Weights of a small transformer language model.
Size: 10 layers, width 256, MLP 704 GeGLU, 8.63M parameters.
Architecture: RMSNorm before and after each block, no biases in attention or MLP.
Training: a variant of Adam for these matrices, 314M tokens, 4796 steps.
MLP neurons of a small language model. Each row is named by its layer, matrix (gate and up: input weights) and neuron, and shows model dimensions 32-223. Each number is 128 + 32 x the weight over its row's rms, rounded and kept within 0 to 255. Numbers have three digits each. A neuron's up and down rows have the sign that makes its largest values positive.
Before each neuron's rows, "fires on" lists the tokens most often at its 100 highest values on Wikipedia text that the model never trained on.

fires on: "st", " Sc", " sc", "-", "St", " St"
L5.gate219:130085117109148141127106165110157150150098167090117127168163084129106192122131133104196150095111160089164115147114172079107127103152162130137083105094144069103064122148109144048098091194108119134144156125118182136159179158106187113120136160133062140117129166144123143132138126136113192165123153144099182171145122080153154075103158137125111137166130169116088079185154116149064117106154118135178151203124111141140119181159195090075168135106141137099117126117124121185137158188141144190177146140122149114094084123120095093171077177160108140109103093136112132161091130076086083105
L5.up219:132162100108144176099110114128170109109145081107131120113142089132137099069184182132168118159071147061122188131126123095076127088127117116100112152112100135085068128162123132125094140072153137143118077168142102154180193105116127141122192100098113095108151158143068152149104183142081145138185210083106123166102084075101140116125079195104125098114116128121169133134125168109148137182134144120134121117150104155168155069077147075095108122050142145084181158138136105111160150138055148178145164102130109105135117158116100105106141166091111100152192098149103158170135075148095135138

fires on: " B", " Mil", " I", " U", " Ag", " Ber"
L4.gate125:139065122126088185192180083069135184119089110117098131110098148133128128103142096159112095115124122142086104150078104166122156098109159113167134129091144178134137137156179108115095157098177128136156172120121126089166138161128168119156136130144104108152177138123083130188085123139104115129107084079100170143215141141172115208113133102115154106128085134125123112178144095156090079113196111074121118159151086147118104121101150125132132157142123133084192094148129137145160159179170139130131167152130136092155114100145096150182072111170084091123121155123101155118074168165151105130
L4.up125:127155183138117157169121076130138096190095102133126159099143130124112143119156079153106127135142102131111111128120092157133160154111142097077169164127146107170164171071151168134172134146141164082117141139124116154131144166131130165165094099144108138138075226106114158097127143166089127158084175197093104148120074146114102106188089141154124099073217126082157179088139107130115171152108134146131153152139078147149179167116157178130182097160183094074177156110144099083073126116171178088061082175157116150151133137149132109150130120112107137139097143149062085102120127101151123228

fires on: " m", "9", "5", "8", "6", "0"
L4.gate514:124150108103151136177101167149148137138114107076132161086140104142113110110101180100221087134138175073043192051096130134174136128122129153126108134122131194167148160128136136119226156120131142201130122110151102124107113138096142139090111093153139100132151203116156112150134116120143162124128085171105130069102140087121146127169121101113175134094129139147171143173162170182110120160156129101096085116100111105144124130153152119054074085080127098091092130125170127113156077123078178138095150089154130133072120126073094104075146189151114099109133128134082164082123079115122115187
L4.up514:148132038140130128091081164104126116125103112162142124123172164180097085138124127100221135155089148152112157161148111115098106070108141084143127138140161108170127139086186159190162056145138131116170121081151126122149086119112135123134175136123140133163107139102139154171097127108086122167161099196116129144120115087152164135062126096102166117137144144139122116126134035160122119181140158102053121154084128181169156125128155201160088108173099151093120124099174123129077084119121201150103127167131161112039123124138123110136173168119143143116057140066128172149127106152159148139

fires on: "7", "6", "1", "2", "0", " vol"
L5.gate595:164092155125093095163085127164156108107126098124120164101130112100139099073072103187146134144145149156160164105117068109162118140108126124084139080138134150144105154147150128099100160186153118083082164097052132136058122166161108047088096167132053135239132121134121117130134098052144145138119147113088117109107093109150114187171174098092113119090131198158124096168099112133115167110164143161090183066115141161154133121121158098149171157144147119054124108098165162153130118164168112099140127207092099117109163073141143141127134180148075122075124129125106126100119141105154082131
L5.up595:105138165095081105105134167133079090106111091171136125138167127124116145124162163120136169172164128151087072058080132113119124083141171154150129143097123081145126134079114178165116117210188155159135103141086125183105142127225116113161146133179109169159134119103081122108113122099077129091218084087105127143156160169147119161132149114098093152168105146110197104159135129163083108088197129168125083081052078147126168109108173121109061142174130091112127137131135097091124135140135131137094122201155105089121119106114115120111096159181131129137160197164102116084139138113085129164

fires on: " at", " re", ",", ";", " East"
L7.gate456:165156164154046171053146095166097105157127145157125185138163130176134183123112144107147110122141098124083077136114190111119142116068104163061157135144088134119096101107129163162109144132157159118202148127123178143140122154022140045204154112120162119144143145059170177152143100126135134115119115126133223086147175102133127144131159074103136190129158104172118139144119129098192193125126123113148153101080112133110146174188173115066090128145177140138166111153202129113178141098160092176085131155178165102204101092097083134144121173126160122148162144151097146133146121085151175127
L7.up456:145161160107102097126173102108074114113118074129074130208179091096111178104122118167098156087079111192143108098198140085126133114126109115163100130145067109220155148152195146139094060118128032109087114127126088132148114164172162137121098126145125126084107177157184102082071164112185086092135162165097127125128164173159135161139080130101122138097128109139166122146114125114117092076097126176092174126153130134154168140126133082095110119218117120091154153151135117118161111082172160071084113139114125104120113135132139065066097176059134125233113175137166158152157131130107109115

fires on: "6", "7", "4", "'", "5"
L5.gate476:112126080122200196173124136150176167094138124102109129109090111115115103127067124144140153101143127111115120124058086164104161109187138078155140083098138111099168151091179112084098105088091132114166174070136156079170131156155179183141144137179150108108175169089132116167077127091174121084134165123147099132079092153115174144143136123136166080144138143169146108129149110086124126183187123116157148145183133060089144209133169131085127092042105145103165134178079145151173078175145192105102161132108130108103133125133158126143085162161084137087123134164105075131127145129170094115
L5.up476:123164128118159122119092119155201136188147049149192110123179101148130153106122125144175129114107161145133189129127150167158159111130128111133118184137182102081129175095153161093077068140141121097191145135157146110091088169139137154141150130171177212187146174159064139111166115092148144144084127068167138138105143164146155141102160111104159101159131174144130117141172159126084181134109078161149148076152110098140074187105109190046065143102077200139115126172074095152103082192188166140146139152086134107142163134096129079076166087114168172139082156150131119162096169107116142152

fires on: ";", ",", " |", " –", ");", "."
L7.gate506:092157118125163200094088100129082145134096105151122143177195106133096105180114132117152109091103090196048101109137150113091133101174161156117142164133153162100158129130152182119106169120089084085126095109147140134113136165121087086153101187113108117116183098133096130153151128127119174148176093144079134153119114146113148167124139118106101155148098177147108095109153162139145110086194159129061169122136142113096100103144110118044094131134147131160161086144213121184152173203176148136112175081163135160140125132204095175101089115123053098119117173198103134117103126102141135112
L7.up506:153110166160131120165150115137160204139126159150151147155140176176131110129151171112161120081115136120088122193137144108114142147088096141175150116133094127156029159112075124115058149140136127062103173130156152101086108113149132150219098123137134132128089136119172119086066111076110096120091123139187138145156110210094174119127157101117165101137124133193143125138091133135140132098092137114089088060111076096143170136159115086136092066130180175173130053145125104161187082150116133166125098131115131135119123128136140152177122147111138156110157120131087105117091067172122160214

fires on: "7", "3", "8", "2"
L4.gate102:105171146134153115146079178145142139126130142087128153136120094187133132135139125152170114148147103167079173144083049097084122138187111146131093105119139132129173151129142151157166143152123101112177081190093155132157081144123138127122157089095127168127171102171143108143111092099079164170191083177122019133127064095111105101121126111092135165129114208148125131158163173171105112147119122132163142090053166158090133101159139171129156105128085121153115159142065183106089131103129173139108159167119082134143097101077132151097137158128119142091100137112145154100161192151118126210
L4.up102:137154099124161140145087186155176078176063124103103151074143127186135145119127124171109112135139121165071154151070072130101178132132132148141116153150118115136163192150153101106129108132130122158182168184065143100148108081103142116127077122122106117180160140154197098139080083085156182204136082164111022095138055151100129094129102078063135201140141196155096130135155196124119127194118120130134138141078115165089150137174123156139142108111120127163109125132128142102124064132165167129161149092144073131082073069102134108112096156104133151118134127145129158065130112120163165160

fires on: " been", " appointed", " become", " remained", " was", "ing"
L4.gate607:132110191149073109118133102124149128118122169152135090124177087141098195097194110121108172146120132183102102091134149133112181104175131107117165088116078121078098076100161136146115117094081158078162118146162105131037115122112141167123108144153175084065114125137169136096105061078077162109130142133143091130109114116061135083131118148158150106188109135155081132101132150112166109104048094159100140105120083129109136130167094137108175042077174120147164142062141165114171115157043095115058115124178139144076104193154148122180106155158148154148166138171148117102173156134127138146
L4.up607:068101142113143122067165132117143124070108156110107091100140140147136126116193160163158123154078130093133155124143095118106086086101154121083120106182082125084133198059141166132163139170126079150118077119152092101167131158137167118089144191130114128096133097084139095109169137122131139167135083130130110060102119114137177176111132148207121095131208072099104113124096128132157117060151122086087156098105105151143158113144099142173090086110117101104123137121104188103122071095086167112114111136136129107157156164162080186144102170128102095099166152233098126143086090116180105162

fires on: " to", " would"
L5.gate551:160087149123093141106115080166142148146103203134164136143135077110112107175139128109154082136136133137075079144106143161120161121168125111074137098095118146145073093133092125067142160146065107104116129082141092046082144138152131121081150183100126147139165076127099137198078108130095189156201125128128088102133172129139107118177150122087102141146105081141151099192224149091114147132160155137074106118144108172115103100147136154141125135118096104106107074163112093135208139140126171068205193114114160070150094186163125123157094143134172140127101124151055082142150109141185118187
L5.up551:141121121117122110187122160135164113138161136149133145134106146136169142138125187094146140105177075131135093124141134131128106121160115071105155132146154091081085181126125202180099144184090107097127111167161033075137086166119158097148111186155120084111122077143076133194119120147119115123167103105087142118133125153181117110181103118143143179150162128192135159167155165140111181148155169135116022118049162129138132127160162178149144145140100071110126136120165104113112177136149123076140121144198100126189100154125165102127118097119200133098092165135104085133162122113165153127

fires on: ".", " there", " There", "There", "ults"
L5.gate195:126112158201124155038120111090134132126140108086155121155141098109103056155195153114149166108127149113115156163104151137153098139158139145148130156109128086116124118098141102128138134071165138126124123096189186147120054154147138144069114132093135157087201103108121041167142114175126091089123105193097108183148103106102154131127126074085114115074131087140058149179176148094121141123105140091090204140149152152147179154158138122127174118134155159157170186136165129115168185142139121142138162142102084099163165141072143131210182144129123107096206129139082114092141117184102135054
L5.up195:080130130171171158146176145107122104134175163151152108131097184200147083119168116129080196141157124097146138126118112151099102153147127142151081145089157131113115131088053144112086154142114161104099167137125151124135117141116109114163161119113132124154141125146133176108136167175185052157091139147122143168144130112123087094133148145186124135137134075173106108130200154107166061112129149113102195156105126106091199196107083102154174123115172125183103170092100103117134111151141115152144109110126145150161164125106140204114203159079076112105129100165100164153194144083162067088

fires on: "-", " S", ":", " Sh", ",", " t"
L4.gate312:120099151109185131127156107143125111123148126125119100133119111145061112065118084174145125116140184109072169102093155139074160134121093103116080069087105169141136113165128078153178150162167111163183137141118194097099130174176157110137125155148108090124118101172138131142161117143130139109095153114098094127092131092176135120140104149140109173143172125077072106103118161128180090075162117160096115124147084153166165111104108152065076090145162049141106119114145083164155112187095134101078173012157173121055132109144123141194114096112171139062090120123085120094096074137159152127
L4.up312:209166110169144142144146163117090114080183114155072152120137180086130111086036128105099141130148133114127137156139118145158114114135167104101109114222118168193150138074162114080072145171152137139131122121062054088072086090129168117149129190166123164096099127186084128095114147132113140136110160074103044120137125087159169184107137110178127114174081150153109142145119144136080133162080088116165154136081152158157116119095166137105072095078146117170146139147117131153069115208085158126186119073182142133104154133081152099096098135122194133168162088147069173131122134118151130107

fires on: ".", "s", "t", " high", "k", " and"
L5.gate473:130101108026194194098087113099134078150144123108123097076205083121099122095156180108111081130156142167089125154095154091135105136165087098119145116076144088192087126095175167107139096073100097136117130106137184095111141111161143097120150137126149131141154097082167140149039145122168159162121147104146144150147100081130158106141167135092095139119115173159086117175124151073127219146134044092165138129146142144154147143127122133164139188117077153066109091096141109104135108157139124139154158145128110139138123188146174127175129113128068151090123085101098152084112036119150160144
L5.up473:117133122146148123112191111119165095153160118137121131095136106189116113142156128146104062063103132060124172146120125149140170154222141117179180098090115138208100161136106147110085110107055130175084120091156069125101190164187132163117166175086141159094113104140128171150122170090154108113133101126111165128145161152089171114099156058107149107138153117158087108128066102122098127112160097059071154143150137069102125123186175136138114116122125182132091177187131082116111157150124126080112158140116146143102101139114168131110125091114156162120135119150095107097150094113141117110

fires on: "2", "1", ")", "7", "ased"
L7.gate78:101087131077150169102108157121133183160111155080151079083157092146075092060128127162133170182106144119089125092117082149146121190140129148120141106155089179131097142106124119079108096114104094148167162155085095194184070139156117147134071133099051141162125099157034124143121169162095127205142166087149126124083151154127156116086127151087139131097074194153095080149189163147114146120140121076058164148108106152133150136138175140121145106131164114089126077141135123128178093158128141167111155082119104093138134121172093127079124143125126151080110100067131156140158104078128099113
L7.up78:146128123086141110125189101149163115168067128123133058080151123133067117125154075133124149149130182228148133170122137178118153183174178136102083123089144128098115137111117201125145163170160118125136144092154134138141139127182118092168081147114137147175135159138119164144100133101136114140129097121107134129134087161163137150113144100121141127173114084097101125128163209092174104107168080156074123123116125145090164156110136100022077102092153143133133070101134132103125130058133156129109135116130105072155123049159140119173050174104072095117139146088140177110114112118098129171

fires on: "9", "4", "0", "5", "2", "3"
L5.gate520:154162102094152170122071113134083087120132181159141126101116109175140093171167105181138147088132138200151115147099092116175113109157151180069144123124151115110130143033150119172119159074125106138120127142123223080098140133117182125103121108153126157132125136142141134188045113126089153074173112085179054085150119128137132155122134122125107209147172186122133121141137107128168168107150121105172084182154182134122069129097112155110148142126120112056130118134105168149086136149123113123143187125174139155099134071109121141082099120114122084143042159110117120118136124154146135139
L5.up520:137118137105142101124129151118099103061193113147134088059118067123141105107134149207154094134150185125136113097084162094118069117149143149079123144101113080144180174097078167141107088092181156103132148142089129132163141182124143144111107103179108101068136104075155195064114091104217134096118104074089105072094172154137138106144141069160157156129131144099082146144135097184169055140125098127067097124160122100053150143112125119114114111134108099116131132118158130085121133118144083127098119168168093129120125137168110132068141111095140112102152158143160173099111108087091116140

fires on: " been", " became", " were", " become", " remained", " stay"
L4.gate296:161120119129126111063121106094104101107087124187090119107102105114116159121105110129092108066094128119108143123112158059169119135119163168100154094081140108062120067110123208120135089125060129094147098124116152095090134080180169105084140160174133119162119137109126168147133140128168170086098183140169082171139130143162092098143111193117164176101172155131109112149135127057110129127102061152198151139091039132118136150129124118115192099093094098153139114052075154057141154125100142094137150090092079146148139204114084157076127153099130177163159136126061142144138141126146110155
L4.up296:150062131139157158126138155129170112132146152131069128122152117153089154111099079111084151068109149092070120142123061074162074098155180139118144059080108099129123125179134170133143105085065109092105099112134234118125148098190086111114151159116123112117150184092139182129089112139120155129114115093077080124060137115089145079094156186157156109104175102166087095126123134166063117132163090097151133126111146088103157121136128166101177083129181096142137163138175115139143143113118116089159133109117157116158084201079129171117127150121135099125144110143119086122168124157104159130

fires on: ",", "0", ".", ":"
L7.gate441:169079131185138146156094163177163138055104121120172156132117141125089056121086126167132151122192106107121136115120175168144104129141164137107116152143129145162187145091114130110089139160195157106111108106161120136073172143137148097074132122147170128124131125114063112151124167134138157157102141193128142152139117154095163176098158139131132119173090202186078069128158166143150121092161129075175122168140150136119150085118150139139099138169098134194190140162169114109128163159210114140139136091121079126149181159135114128133123147135095152132166189119108089156144097143134086069
L7.up441:185134073165161183137148107110138081147128106099151124196117196111125139073135147079084100156149143144089135080144187110112159139101176134184120085115084151133090141159104178147113108126131125072113152080181105160119146128164155122099103120114107077120114166104130119113152139123138105104084062143152132159163077110139130182105171106082141092118174123173130134139132105098118139150175129180034139150138116052126177125091175121075178146102126136059104121149140184156129152088127092131059158103128113174168154121084170103147183150129140105152116157131189093133109079110043134119

fires on: "S", " U", " |", ":", " Ex", " at"
L5.gate324:161146080152127189139121116151157179117168072042119078127139062109160144076146180123150108119110084090068105066150058160118145173166105103099109085093102130168107087097086138104088111119095169145149115149137135093114074083144221112153124144110082107119143153142124160134089140123128165118087156109090100154196128108096161110115084094110115108136103090125116117154140158088144120172173121111146097132086097126142110112099142133118116124078083096134172111172093099117159181142119137114132159105133085140136121124118112148123126152168155113116141165208132143147100094105123102125
L5.up324:122121147192091137125141131111161171150189082062110215131097101058113138109190116138163175111072129134092099090116045155145087121122081154157115104119099106138142129031113114108113111128123124131150188151147139120133062152197179151144151086120117156146112169062115105130105127160137142165124121121108180115160187112116084131180072161150150101102096145099141215139171144144108184153129076144091142114078134096145133143135115158156133141101092133115127087111122122146096175109095132111082168070092111158125121128111146103193185120110119116131134115155124148121108055061108109108

fires on: ":", " sc", " N", " Sc", " elect", "st"
L5.gate404:144091095138108121159100150119077168158130133191099140166105161095134157146106104139150074119134115114082160112141122134159166126146092132089104141100126116153136131098124128090117163143119103155057155110179149101160121140121174155110195097149104106121106092122096073129133088152085135074105123116099134198205114119107130127140121144087126107150127219138059117180202117158103108072173103136168089103128074103184132122134206164063055141062099087124107078133151157070118127133167186094087150118130132082089138141115114054122138135135121121099102151150130141112090126127136142141
L5.up404:151124135130153080145126094096141101123163196175129180113127174114094154112121182162128114185123112127075131086094155074091146138139068132080097144131124122100150146154081133133142157124117150162096119133091127137177154151102081165209162149181097089149108090095135191140084177168118124166080160073135148139117124117066118153120158094136165142074114136132090098116131137047147115082127148159123109134112129123110151138165133170167122096076107140108102163104141133176166129082176151186144115138155134076143097186141100070152067107071127136079129114150112155122144080073086167060

fires on: "6", "5", "8", "9", "2", " sq"
L5.gate120:139123099186166163114075159101114112130146184120114124165100114179139116118130170120163156131136153109088117138043135173115149169148120109121099119175114131140157127075181106094150110156134075108137114125173168131135133118108123116121162070139166099163173157128174099122151117083107125140169136115152098081144100138151201066156131099148076121152146110141099093097065103092127164107145118093135129118102171075117145158095091089075064116131114122138112097117104193179139131168129163157141170138121082170085115141189148089119158076104042140132088153094131146123162126098080079073
L5.up120:114126083058140088108054177162121075157127139109167175098161121109125109129153158169172104109118161153125180115165134130136172208133119150147041105106136087153138147135141111161104167114142135184139146165112125091110141152072126064110161160151114154069126065130104091151154123160094147107181147141113081088198095113112147147078125114071211145094124153107172143153179161119145089115097147128122100114121117089118078148124153166134152146110100139116093087144121164070140075176182117115111133164143081082098115116055142101151114105200107134077100130125132158131091092095080105131

fires on: "2", ":", " of", "ic", "0"
L4.gate657:137123137177136153149109123171112125111182138124112153091123147138110114166124090152142145131156155126122097118078124159136110169119186155098109152094158150114093185089143148142161137086080160117098099121161124046051144109214152120135129129084148151161165147083156122150191114121131162141137100127133173126099097134107126112113110120106145056154103095164173127198173111137149156157092101145130089183126164107096046170113129165080078167111119162093143094133049150156137157158152191122143161101128118162134084108135092166099121121130096157143117123044153120067128083125140191145
L4.up657:117135234080191181149159076175132102034096189139122129110162189125107146149110103131150140100128104112077102096155122105075150097129165127097163128133119094196175128141159120158160073141138103157136111152131133083136125133178118050122124145140061128037101132137092122088137164164157149081153161104083110118136103181134125111096106174078113084105079090105115154104119123172113113184149111121144127188122164157114123119132175129074151137154138128145132146091113141084172106126087104116139124080070130162090131198144106123113138108085159133143123159154151087125162081073122212125

fires on: "0", "9", "6", "4", "8", "1"
L5.gate161:141120138186149100163068121069147135165148181115097129117157058145106194106093137113093142147093115137124121102095151122105126124118133208116127102046172144103126142118134078170176166149131103185097078174092096147133139157143152127127099156112134112127125164115130143155109132119107192107109060199081076112121065095128132122145107063171068168109129136086148221148230143158179127151175160150079102146084112086120140111131101132134128106100104106088081112087170098115162114125113185106092145186159151164079151108132135154151050131154050105094185103101137126140102134093116146117
L5.up161:181093142109123145127126157132173154155092097189115122097137162167105107131129170187154093143126136153147135098135138116143170157117118171197165091090080118185199102133196108126131083156133133077173100133159108115125141079065195142114154180174166188147129128104139112121173103125124119130204148164195113113111139151142104140127128092114128113134090145068217096169094117095179125147127186151086148130115116085122184162110115133134157148121110122113131126123131173127130110097129141134093138199140083194128118102165160127091090107153110110065143148148102154100161138096136108097

fires on: " R", " acc", " I", " Mil", " Acc"
L4.gate597:148129158126068141129096147089165137138106160084107126153075125142214124115188130155174140114134124171137177135113060181159148109156151186144162142135169146115109116163148167109109170086075105141109113113131100171130152193137164127098063098077054133186135087145133044124151069084146150089147182108144133160115180126151121222117095112132140109123025148116130131176126159082129018132163087147142121135134150127078091115097086134087136089175148117113103118065135157149123167129144125145110160181145144154143121109152152142158108120114141126098139079116109066105174163099149161079
L4.up597:094108155164107098166060148133096082136054143067094153117156191082099141114128065137110125069104159142106153109140146153124168075114161187147146046102169134147121167159126113123098127205169119139157162160129159137112101157117111106050082150150096096108181166121112139126124157117129093092093214186088097122157123179140103121096133129136123103131109115139117138169160109090174103130135134112083163158118134163190196106155108172089179111161159119109196114100164116147146155198124123080166164120114127144170073100115147128110116121123122115101186076124101153129121086113126135154

fires on: ":", " for", " |", " by", " with"
L4.gate9:079109156122132123135131103158118162051170085090118182134137124115110155100156181126118124075172191159093071155101117193106147140124108119113146095138147145107110167151120160119123133093108133115138126157098141148137072154102201151141170131126122126138128190129112123110140110163111172124148143176132111123124131091166084162178110127099136110146160141160110096148127183133116107182142124136087165085162078046177134134138171166169142134136118242095240116198120140124139180177123075082132152095135146108125182163095102093160090147146154117117065109122097112130135150106169154120
L4.up9:155122141160145111084173057116150135106120071060104101144142103052123154122140103139136152132105097124099102083159145116085158130149149162106113125138115100115157144082139129147155110168197119053135127134158119156212106137158136088148137150148128139110146115107092145117122139152072146155149106155075164096160103151097085121108138113122126124104184094087086177114093107131145157092108076184156141130147117119178162087152125147120123134163102090152175131166140104110177097188071052198112131094117136152176076066122136132133170134161145100074104129162147150113123093194168192163

fires on: "3", "5", "1", "7", "8", "0"
L4.gate613:119098174137137101092153128173138134183130128111104138107081068161151142114091199152089135154141115166038153167066123136144151120108132148151158121086104133151157201118212147091101157121098125158078128140199110090075108086120154158106137150121132109140158105121079112176186138130139114164142079138121104125122067114151092134174133137127134189090162187144136169131134178077165198133186109103161123122167155150124111146120172108062186089144067151148098149136141113111145118191075138149142170158092108133126133100128125161116195135066103118090071116111148069063078102063130133115
L4.up613:063103125115161130135111107176106173105130090158073050092111130148139102134058164159157095147138065122087135104113167091125117163113150142072096106161096171173170119178115135162156095104116164147164161079099131119122218073159161167148128099097162073143166160109140129096066127114119075100122110074113093164173105155071118107162096111109088097115146134165138159058178098122093091197152127125135127116129125070105118143127104096046149092175111134139128160135185088066080101081069160128092112132081167150099155154135161121104177172066087096138095154149201147098123162076122115124

fires on: " season", "3", "1", " year", "8", "9"
L5.gate434:066116131171153077071109188108118137148126157144144093117184101124168154111139109129130161136102148127075132138130162100133175141152189214100063140134141108141162092154126131152106224087127180203108128159096095114072152119133140111169077101121159158085127155181222130141100090126103088177150071060152163121149110138126206194114154094119097093101086146117162076112120089159136128123108154102094134128103138085115153147114127151182130099092148133184130106124170169068088122174116105131144146194106060091109154102124170185120122147148136157063129179145139154120162136124147123134
L5.up434:112142168121139118145153178140123075135158180150177179074108124118087118078147110108169180119125151183156128137137144121077093167123149151155095087161143119118133152130073113115137133140151137140165104151080132160120108114137127148152099099035186090123159115179166115112122019112171173091095113191148122134111146151210116065141130137134148119131118128132130128184140173145133089119103079150093092132147109150119178154123138152094094164162129109065128114123129178110194124147076174129111107149126104157139152102101122117141042156098108091061105093051127069112085148156135146137

fires on: "9", "8", "7"
L5.gate87:104147038147139099140100172112107127093159118124098065044099132218107163112123124116122139145126091107095129167133102141083146097178089125111076097172149162117141155087103126118117124108125108173128148148128104143149106112128130115132143146198217124131148169161107145141155123142107145077163137151062108142131092120140133027139117078093107178099159193113142112178147170151139148133165130172078128083110128162080168114089133143105211057110117086086099128121192183141112098108086125116122140172122069152063115128072128115081133164090118103084150076140076154084152102093119107138
L5.up87:095125164169158158087111144147127169140092105117131104131164108193112190137051106200119156146129154135109186107105114150119166129054119127115092133109148118098169081119133107164141108144147091088186142127182135146148145155074158075129156126147088174163133135119113159103165083151132185107072077129149108143110091061119141128095134099000174169163097098115176107123188151142147103078154107122123078114126114156119112192108123144166067087123114111125138135178076096173208133151135202150081124132140133120088141070155148142116127118192094140157148200138134156104124096123075189090

fires on: "6", "8", "7", "5", "2"
L4.gate14:128101120138131112138107150191103074125110087108104079103126154150120143150099132146128158169150147133140173123093072117119152125100103152124084116126100142124068180139171145128138173130130109196164153102145147090109136134128164136168116153124078110167157129168140114174089082096146153157164144168182140106154100071198093103097124107109141120040124135113048118106148113172154153086132083139106143142104168071158083149137136208088122169140070131181072135192089141173159169142138133156177160123137075161091095066059134092096124121135158136128086113155120156127110108130123140103
L4.up14:084168133187196146097116115118063134131135112118138161140121132151064141139120160173124093118091144124108078083142145157161134131073095113159067159164142105175180138101130127142157092146111093123137108210187159149099116206114109173140106085126119156085166088155129145128155153069043190153170150110129106159152099167057092082099103111091230192133133116107160149123132140108115119124095116092139085091115167144103153112123182170128090068097131126093110117115142089120179192132107135096121141173137118139140116153108137180129081143165091158126147085142101174151120091151067134082

fires on: "9", " Fran", "4", "2"
L5.gate317:146118080130103163169099155109155121135150175130169177154146139115128109086086092148168099190167115186096124134133124089135135134139093129107160124138123185124128141105175071129134144182115136148207145105133164158116116065024111150106154082119064133153113120108106127103168122153151135124158205128122114189137122107130122119100150095106113098163135134080140070128070122082084151129067110106161099115151142050148129114081089151136106132141089116131143120067098133108098161123107146096088124161088123087153094046149169141129148136068090111131151184098120096142135108158142094094
L5.up317:122118159134161138122079122150158097151125126128134140160053116158177140144103169145186177135086134092112121138172077167137158075133124112128102151106157135128148156131160127130071131137119115107118091127160195070051149127088108130094140167161055113091117132154148082134114098096106148151137128185098093109136088138080143152118114179105162072102124074104150076157050095118102113124092169171053107122147087156099160155181132143100110072109066134123149110075122148082044071121101153060140136123104151115131144082074117138070153116107141088154122128147149080114148098122076149132

fires on: " also", " later", " eventually", " |", " subsequently", " then"
L5.gate225:106120114089044139181118081146115146127147130141124144152112134125080143130075107094148160125110161160118159093124151160206124082099152123095099034093123186172117061128146094131154166183075134148125162107183160102130155092190092114126137165157193132110137108118120102103152117114178098121101117100176133096090143116113173113144088105142100114178188157129073133121129145148064157090136110122119107076155116113073182164139070146110142230118155093130137047085134163132171101103092160083164147103126133135157108144110070121130133109161138070135094118182129117135106149165142131127
L5.up225:132122100118117106126164104134162130092036133137137122112190079131126109095135110102136135160174126145142110158114123143140171066115131145128114169124108134139123147127039147116138138169121081133137130126106134140092137132151120143170122122157134117131108089133153149170080123130141097157170175151165147092074174092152142191153141197116136101179132097132180099131096131131107169135084173115097091101163170122129089167174147151121165100088223144158101134161140098132094180173161129088181116133153144129095165136149139167123145218062102120101149093122104109161117081154132164108

fires on: " to", " ret", ","
L5.gate642:168137169165164110164098121110158121134123130176137112072148146099078111126142172140142120062136179190131119134145146154108162084095138135098159123131111164122133144149072142069080137149201141152128171107183151082076142191103190134124125193169182159127116119193132162189126112105083099115088177118118103154136073137138134149105068134187116139145085101155147096172214146145150160119077140113133123093124108112108117114229084178042137154087097062149126127104153107103133103164115096141177159111148115114145120132088133141159118092167138121125071135124090116126106109112162123122
L5.up642:154107144141106187123108140116128167150086085148095102150108204151169108202172102144047170100114114132152111111148162168145126102195165117086149114094106178128111139174132127150156177124118132163086113123111115099097126142155159153154111156078125179172113075177086167125144145151222106105139081110168138052108084116124152135098136113156137143117132155148085119142110060133157223170116148153091090139134148148113113125182101120066157173097186067093179113056176121105136126137158167124162117139131148173059124119090102127143103142071175112131167088171162116147158140150130137079

fires on: " be", " re"
L4.gate3:140136110071131218162158131083135176128092152115115161086149123176145188112109068146103101034141131143161171115144124090133157084185145157000178085106158131209124096121134125124094090112132049144140107129100088156127150148152161066086163133108068138140116165097103146114115090121125173127161173117143112129101107060111146139150170136130102071111142117174138138107129122140140156151098085144172122144077091178118193141098096063153125164145132145158115088115124136151169141145073077139161155136141166135131101112153196091083167111121111193087123087145079154115147165130113088139
L4.up3:075140172131167110107161085167111113115099128100109100164139153072090126117185146112107133129142137160138127113101119130155177097114090153199115107137146115133161029166128070129140135120133121079101129097123104117121167090139114138153102123129106113120155092203153141130103157206177155172087140095117088117161192126087088107172100121169170126102145118121111113146083183143095149080097172166167133084114160158139114142161097134140077160137093085063159098123102124171162144162152158201117139111133228124156120140156141154090088144148115074119184129123138100156183111124120169157